Weights of a small GPT-style language model, trained from scratch on English Wikipedia.
Size: 16 layers, width 448, 7 heads of 64, MLP 1792 SiLU.
Architecture: RMSNorm before each block, rotary positions, no biases in attention or MLP, tied embeddings.
Training: 348M tokens, 10627 steps.
MLP neurons of a small language model. Each row is named by its layer, matrix (up: input weights; down: output weights) and neuron, and shows model dimensions 32-95. Each number is 50 + 10 x the weight over its row's rms, rounded and kept within 0 to 99.
After each neuron's rows, "fires before" lists the tokens most often just after its 100 highest values on Wikipedia text that the model never trained on.

L9.up226:37 41 50 49 50 55 58 43 45 54 40 54 56 59 50 34 47 38 45 39 48 38 48 47 52 52 50 62 61 58 43 40 47 58 56 65 38 61 45 59 57 51 52 56 61 42 58 55 48 46 50 56 78 56 53 46 46 70 48 80 62 52 50 59
L9.down226:58 31 36 58 58 56 40 49 41 65 51 60 50 42 51 38 51 46 53 44 54 63 56 46 48 54 52 42 54 45 51 47 36 53 58 42 31 60 40 42 54 48 51 49 37 62 55 57 33 41 60 42 48 51 43 53 42 38 36 48 49 45 34 45
fires before: " ", " |", ":", " Votes", " to", " %"

L9.up506:31 47 75 58 68 56 40 53 46 64 56 52 65 57 47 36 51 59 35 69 55 40 49 46 36 42 26 46 48 67 60 46 40 43 51 47 33 57 32 43 59 54 37 64 29 52 55 59 53 57 50 46 58 53 41 46 32 58 61 31 53 59 60 54
L9.down506:51 56 44 31 57 36 54 49 60 47 28 58 55 43 66 61 59 46 44 41 51 66 47 48 50 38 50 44 42 44 49 54 63 42 66 69 53 56 58 66 44 51 46 52 56 54 43 49 48 39 55 68 60 66 53 56 50 43 50 50 63 57 43 64
fires before: " ", "-", " the"

L9.up767:39 55 40 62 34 49 32 45 53 70 53 49 42 41 47 46 52 70 59 45 64 57 41 45 41 43 55 57 39 74 45 30 46 61 37 32 46 78 53 43 51 52 52 57 36 43 40 44 39 38 51 49 54 52 43 54 60 36 47 44 47 73 43 43
L9.down767:61 48 37 48 50 44 59 41 48 31 58 40 59 65 54 48 47 58 56 68 42 62 45 59 46 45 44 27 39 38 53 48 66 57 33 71 53 63 54 56 45 38 48 54 48 58 63 29 62 57 48 52 59 48 45 50 47 45 42 53 58 43 43 46
fires before: "|", " ", " |\n", " |"

L3.up1761:43 58 56 61 41 48 50 48 64 40 63 52 49 28 54 72 38 54 53 52 43 68 44 44 70 42 54 21 53 50 57 48 54 46 56 54 53 60 55 70 46 50 56 48 53 58 41 39 47 55 57 51 53 58 46 59 39 51 47 50 52 44 59 64
L3.down1761:43 50 48 51 49 41 43 48 53 46 46 70 52 41 65 55 55 40 51 53 55 66 45 47 72 52 53 18 58 42 59 68 57 51 51 45 50 46 44 55 56 58 51 40 49 50 56 45 52 46 53 46 50 70 37 69 43 40 49 57 37 50 57 53
fires before: "|", "|---|---|---|---|---|\n", "|---|---|---|---|---|---|\n"

L3.up1054:42 51 61 47 62 49 59 44 53 55 34 64 58 42 52 56 41 51 37 48 45 50 54 51 40 42 53 57 53 53 61 47 41 36 66 53 51 52 52 62 64 48 42 63 58 57 57 33 44 49 60 43 55 59 50 49 53 31 46 43 39 41 68 52
L3.down1054:35 58 54 57 56 59 39 55 50 43 41 66 47 50 46 28 43 41 29 57 29 66 52 35 53 43 45 48 37 60 44 44 42 28 54 37 50 38 51 59 52 42 55 57 38 32 41 54 38 38 51 65 41 65 30 56 40 41 41 47 51 32 54 59
fires before: "|", "-", "0", "1", "4", "2"

L9.up1556:50 57 49 42 37 39 49 55 44 62 52 63 42 41 58 53 55 45 68 47 65 48 66 57 38 49 31 55 47 44 27 37 56 64 44 48 39 63 47 58 53 48 59 64 51 38 60 45 53 44 53 42 60 54 52 40 51 60 43 42 50 44 65 57
L9.down1556:40 52 32 51 34 36 66 44 30 51 48 51 50 45 65 51 51 56 62 53 55 49 58 35 69 55 47 64 55 41 47 58 42 76 40 50 26 53 29 57 61 56 52 49 42 53 54 45 37 32 46 44 67 29 54 43 56 30 38 53 53 50 56 28
fires before: " |", " ", "0", "1"

L3.up663:39 57 58 31 36 54 52 48 38 59 47 60 49 36 59 51 65 60 27 69 47 45 44 24 45 66 53 60 35 50 51 45 64 42 35 54 52 47 56 60 53 54 54 53 58 54 47 55 29 45 56 35 40 45 43 57 59 44 52 73 48 45 55 41
L3.down663:46 52 51 29 43 50 33 43 58 61 47 49 46 47 58 76 40 55 49 48 60 52 24 56 34 42 60 58 56 51 56 44 45 45 51 48 46 52 54 71 51 45 70 75 47 45 51 51 46 40 56 34 31 55 50 51 47 51 40 69 54 61 54 49
fires before: "-", "\"", " \"", "|", "G", " "

L9.up59:42 56 42 59 41 52 61 38 62 39 31 47 40 50 29 53 48 42 57 51 62 43 31 54 54 47 79 48 49 41 50 39 45 65 59 45 43 54 51 61 52 59 63 42 53 65 51 34 49 45 33 58 55 48 63 67 59 58 74 53 76 43 54 51
L9.down59:48 39 48 40 30 67 72 61 60 52 36 51 61 69 62 41 57 47 55 53 43 52 35 56 48 40 59 32 53 45 45 56 41 59 48 45 49 46 56 51 39 58 47 51 55 55 46 47 74 35 62 40 58 49 36 75 40 59 60 50 48 44 49 29
fires before: "0", "1", "5", "2", "3"

L9.up1220:30 47 52 46 59 48 64 69 47 41 39 50 45 63 27 38 53 43 48 64 58 53 43 59 52 61 43 53 46 58 45 54 58 56 52 46 33 58 36 50 49 53 57 48 46 52 55 51 52 45 48 41 56 41 57 42 42 58 60 40 62 64 45 61
L9.down1220:33 62 38 37 53 57 57 64 55 46 52 55 60 58 45 43 58 45 64 62 33 60 62 55 43 58 47 49 39 40 46 57 54 57 41 39 24 52 62 57 55 69 60 50 56 41 66 61 46 39 59 45 60 42 37 58 47 40 53 52 47 45 59 56
fires before: " ", " of", " $", " the"

L3.up1017:51 41 52 58 59 61 38 39 48 30 62 63 50 58 34 56 53 59 42 40 59 42 48 66 33 38 53 53 45 58 28 48 59 48 55 57 59 36 60 38 57 51 67 47 48 38 52 50 33 52 48 68 45 61 49 49 50 60 63 29 62 44 40 58
L3.down1017:63 37 57 47 45 47 59 50 42 47 49 50 48 54 62 52 55 64 54 63 53 41 60 31 71 57 53 42 59 57 46 42 65 38 41 50 37 39 50 47 66 66 18 31 50 51 45 52 61 45 39 54 50 39 42 37 51 55 43 60 36 51 66 46
fires before: " |", "|", "|---|---|---|---|---|---|\n", "|---|---|---|---|---|\n"

L9.up304:44 55 36 46 32 68 46 65 40 47 51 54 68 51 46 52 30 57 51 43 76 71 51 44 55 60 42 55 41 54 42 47 40 28 29 33 45 62 33 45 47 57 57 48 29 45 50 45 50 40 76 57 63 43 73 46 63 62 54 57 64 61 67 38
L9.down304:43 34 46 43 71 44 61 69 55 55 44 47 58 64 53 42 44 55 42 58 34 67 57 57 45 31 40 49 43 35 39 49 35 64 57 37 23 68 57 53 47 65 56 60 52 55 51 70 34 58 55 44 47 60 41 51 48 54 53 60 55 55 41 74
fires before: " ", " the"

L9.up1685:51 65 22 59 69 64 50 47 52 58 66 64 61 57 45 55 54 53 56 52 56 39 59 39 50 47 38 46 47 50 68 47 58 51 66 54 33 35 63 58 49 44 39 53 64 58 52 43 42 70 62 56 48 51 52 52 49 51 49 43 43 41 65 80
L9.down1685:41 49 44 50 50 70 46 53 49 63 59 64 56 48 56 51 47 40 49 62 43 41 59 68 52 60 46 37 42 46 58 48 45 49 55 32 28 38 50 53 47 47 57 51 27 54 53 41 45 65 44 53 49 51 38 51 47 55 50 33 51 37 36 55
fires before: "==", "-", "===", "The", "In"

L6.up95:42 50 58 43 65 47 58 41 51 59 60 47 50 52 75 29 35 63 62 48 55 55 51 43 34 59 55 51 71 70 57 51 60 29 50 52 45 32 43 55 48 51 59 66 52 60 58 57 44 44 60 54 60 42 40 72 62 63 43 31 53 54 57 49
L6.down95:50 37 30 42 58 57 48 41 73 44 27 36 59 45 48 55 45 61 61 50 52 50 40 38 67 50 57 56 56 51 31 45 44 49 40 44 27 55 45 57 42 57 52 57 48 62 60 33 51 41 65 43 58 56 48 68 59 66 23 40 58 39 41 33
fires before: " |", "\n", " –", " ", " M"

L6.up1060:59 52 45 64 43 51 43 51 30 55 54 54 29 48 52 54 61 54 39 55 42 61 49 47 69 60 51 64 41 33 68 54 56 46 43 55 56 58 44 38 45 49 67 37 49 60 42 66 54 54 52 53 55 44 58 33 40 67 47 44 54 45 39 61
L6.down1060:40 54 53 47 50 44 71 55 60 58 61 53 44 44 59 49 57 64 51 37 52 48 58 39 43 44 44 55 45 51 64 37 60 49 49 52 24 77 59 68 38 64 54 47 45 46 55 45 45 55 49 59 45 46 34 61 74 54 57 68 55 42 52 42
fires before: "|", "|---|---|---|---|---|\n", " Votes", "|---|---|---|---|---|---|\n", " |"

L6.up1486:29 65 33 36 49 46 43 46 44 50 48 75 59 26 44 46 48 60 42 45 51 56 46 42 56 38 41 40 63 38 56 46 43 50 37 57 37 59 56 44 42 48 59 65 60 49 37 57 46 57 56 54 38 51 36 62 42 55 64 35 31 49 51 56
L6.down1486:62 48 32 59 62 40 55 43 51 55 44 46 67 58 53 69 51 57 42 48 34 52 39 50 49 41 52 44 36 41 41 43 43 52 66 49 44 48 56 52 51 57 53 52 38 40 55 41 63 60 48 39 52 45 57 37 58 47 44 73 40 65 56 58
fires before: " ", " Goals", " %"

L6.up452:57 69 29 53 60 52 32 47 34 58 65 56 60 70 52 35 52 40 55 66 39 62 53 50 53 62 43 48 52 51 56 44 47 49 64 49 54 27 54 56 47 42 48 54 39 51 51 62 37 47 39 64 45 59 49 48 46 47 49 48 37 46 62 58
L6.down452:42 46 53 52 58 68 54 54 58 56 53 63 62 56 34 56 46 32 39 61 50 53 52 58 46 62 58 40 51 56 55 56 48 48 60 37 26 37 53 63 49 37 63 45 40 58 43 44 41 39 39 53 42 63 49 36 43 50 43 38 49 44 46 46
fires before: "==", "-", "The", "In", "==="

L9.up1661:54 75 64 48 47 69 29 65 54 67 63 48 57 59 57 30 46 52 54 54 50 46 56 40 53 57 42 53 48 33 59 49 54 42 53 47 57 50 70 64 42 47 43 66 57 49 42 44 49 51 59 44 51 62 37 53 25 49 59 67 43 48 54 60
L9.down1661:44 33 25 52 63 34 58 54 51 37 46 43 58 44 62 68 53 55 57 52 45 61 33 61 63 44 44 35 57 51 41 60 66 67 64 57 37 62 69 49 42 54 54 50 53 55 40 44 59 49 47 53 50 59 65 45 45 60 51 49 57 58 55 39
fires before: " ", " .", "-"

L9.up1691:62 56 58 43 44 52 45 49 55 46 44 38 19 54 50 62 44 41 50 62 52 59 38 39 60 41 39 43 54 35 60 41 45 41 48 66 45 52 51 57 49 35 53 42 63 48 44 56 57 39 48 59 46 64 59 56 50 56 42 67 28 39 60 52
L9.down1691:38 36 75 39 70 55 46 64 45 67 47 46 62 42 58 56 45 47 48 51 48 51 35 44 53 46 48 48 44 44 58 43 53 57 31 52 25 51 66 43 34 48 48 54 51 44 65 45 49 52 59 52 55 48 48 43 47 42 45 64 47 35 59 42
fires before: "|", "\""

L9.up35:52 58 54 40 48 47 46 60 55 48 40 44 42 58 29 43 53 34 71 53 65 50 51 50 60 47 43 46 55 47 56 53 54 48 38 60 37 41 68 46 47 33 51 61 52 57 46 45 28 34 57 30 66 48 48 35 52 48 45 50 50 59 30 62
L9.down35:41 60 50 61 54 48 34 46 58 51 31 66 51 46 56 62 46 40 45 60 51 52 43 59 45 56 64 47 44 42 47 51 51 48 57 55 37 55 58 68 47 39 57 53 15 59 54 47 56 38 70 49 59 39 50 59 48 42 51 43 44 45 54 57
fires before: " ", " %", "100", "p", " ("

L9.up1568:57 51 49 45 55 68 48 54 56 43 51 58 70 44 59 47 45 61 53 62 60 53 48 42 35 45 47 64 36 50 52 48 51 44 47 49 30 81 62 45 24 65 46 54 45 51 62 59 40 42 49 30 57 41 52 43 46 60 56 39 40 53 29 54
L9.down1568:46 65 33 45 71 57 55 60 53 52 34 53 56 58 68 59 40 40 48 53 38 60 53 54 58 46 58 69 36 42 42 53 55 49 46 39 43 55 48 58 48 62 45 59 35 57 29 42 51 38 57 51 47 54 56 32 53 53 56 39 47 54 42 25
fires before: " ", " |"

L9.up1443:60 64 48 30 60 53 43 50 49 56 45 47 36 55 49 41 52 42 29 62 40 55 49 40 33 49 42 45 55 56 55 43 51 70 21 72 53 44 47 66 50 71 48 59 53 55 57 49 28 34 37 57 59 60 20 56 46 43 41 33 55 55 52 31
L9.down1443:41 49 52 36 46 48 55 73 49 49 65 42 57 50 49 32 58 58 50 53 41 46 55 46 54 47 75 60 61 45 38 41 55 59 44 57 54 47 51 51 50 58 49 46 48 49 51 62 52 38 62 48 56 49 28 42 34 41 47 55 44 39 53 52
fires before: "0", "1", "2"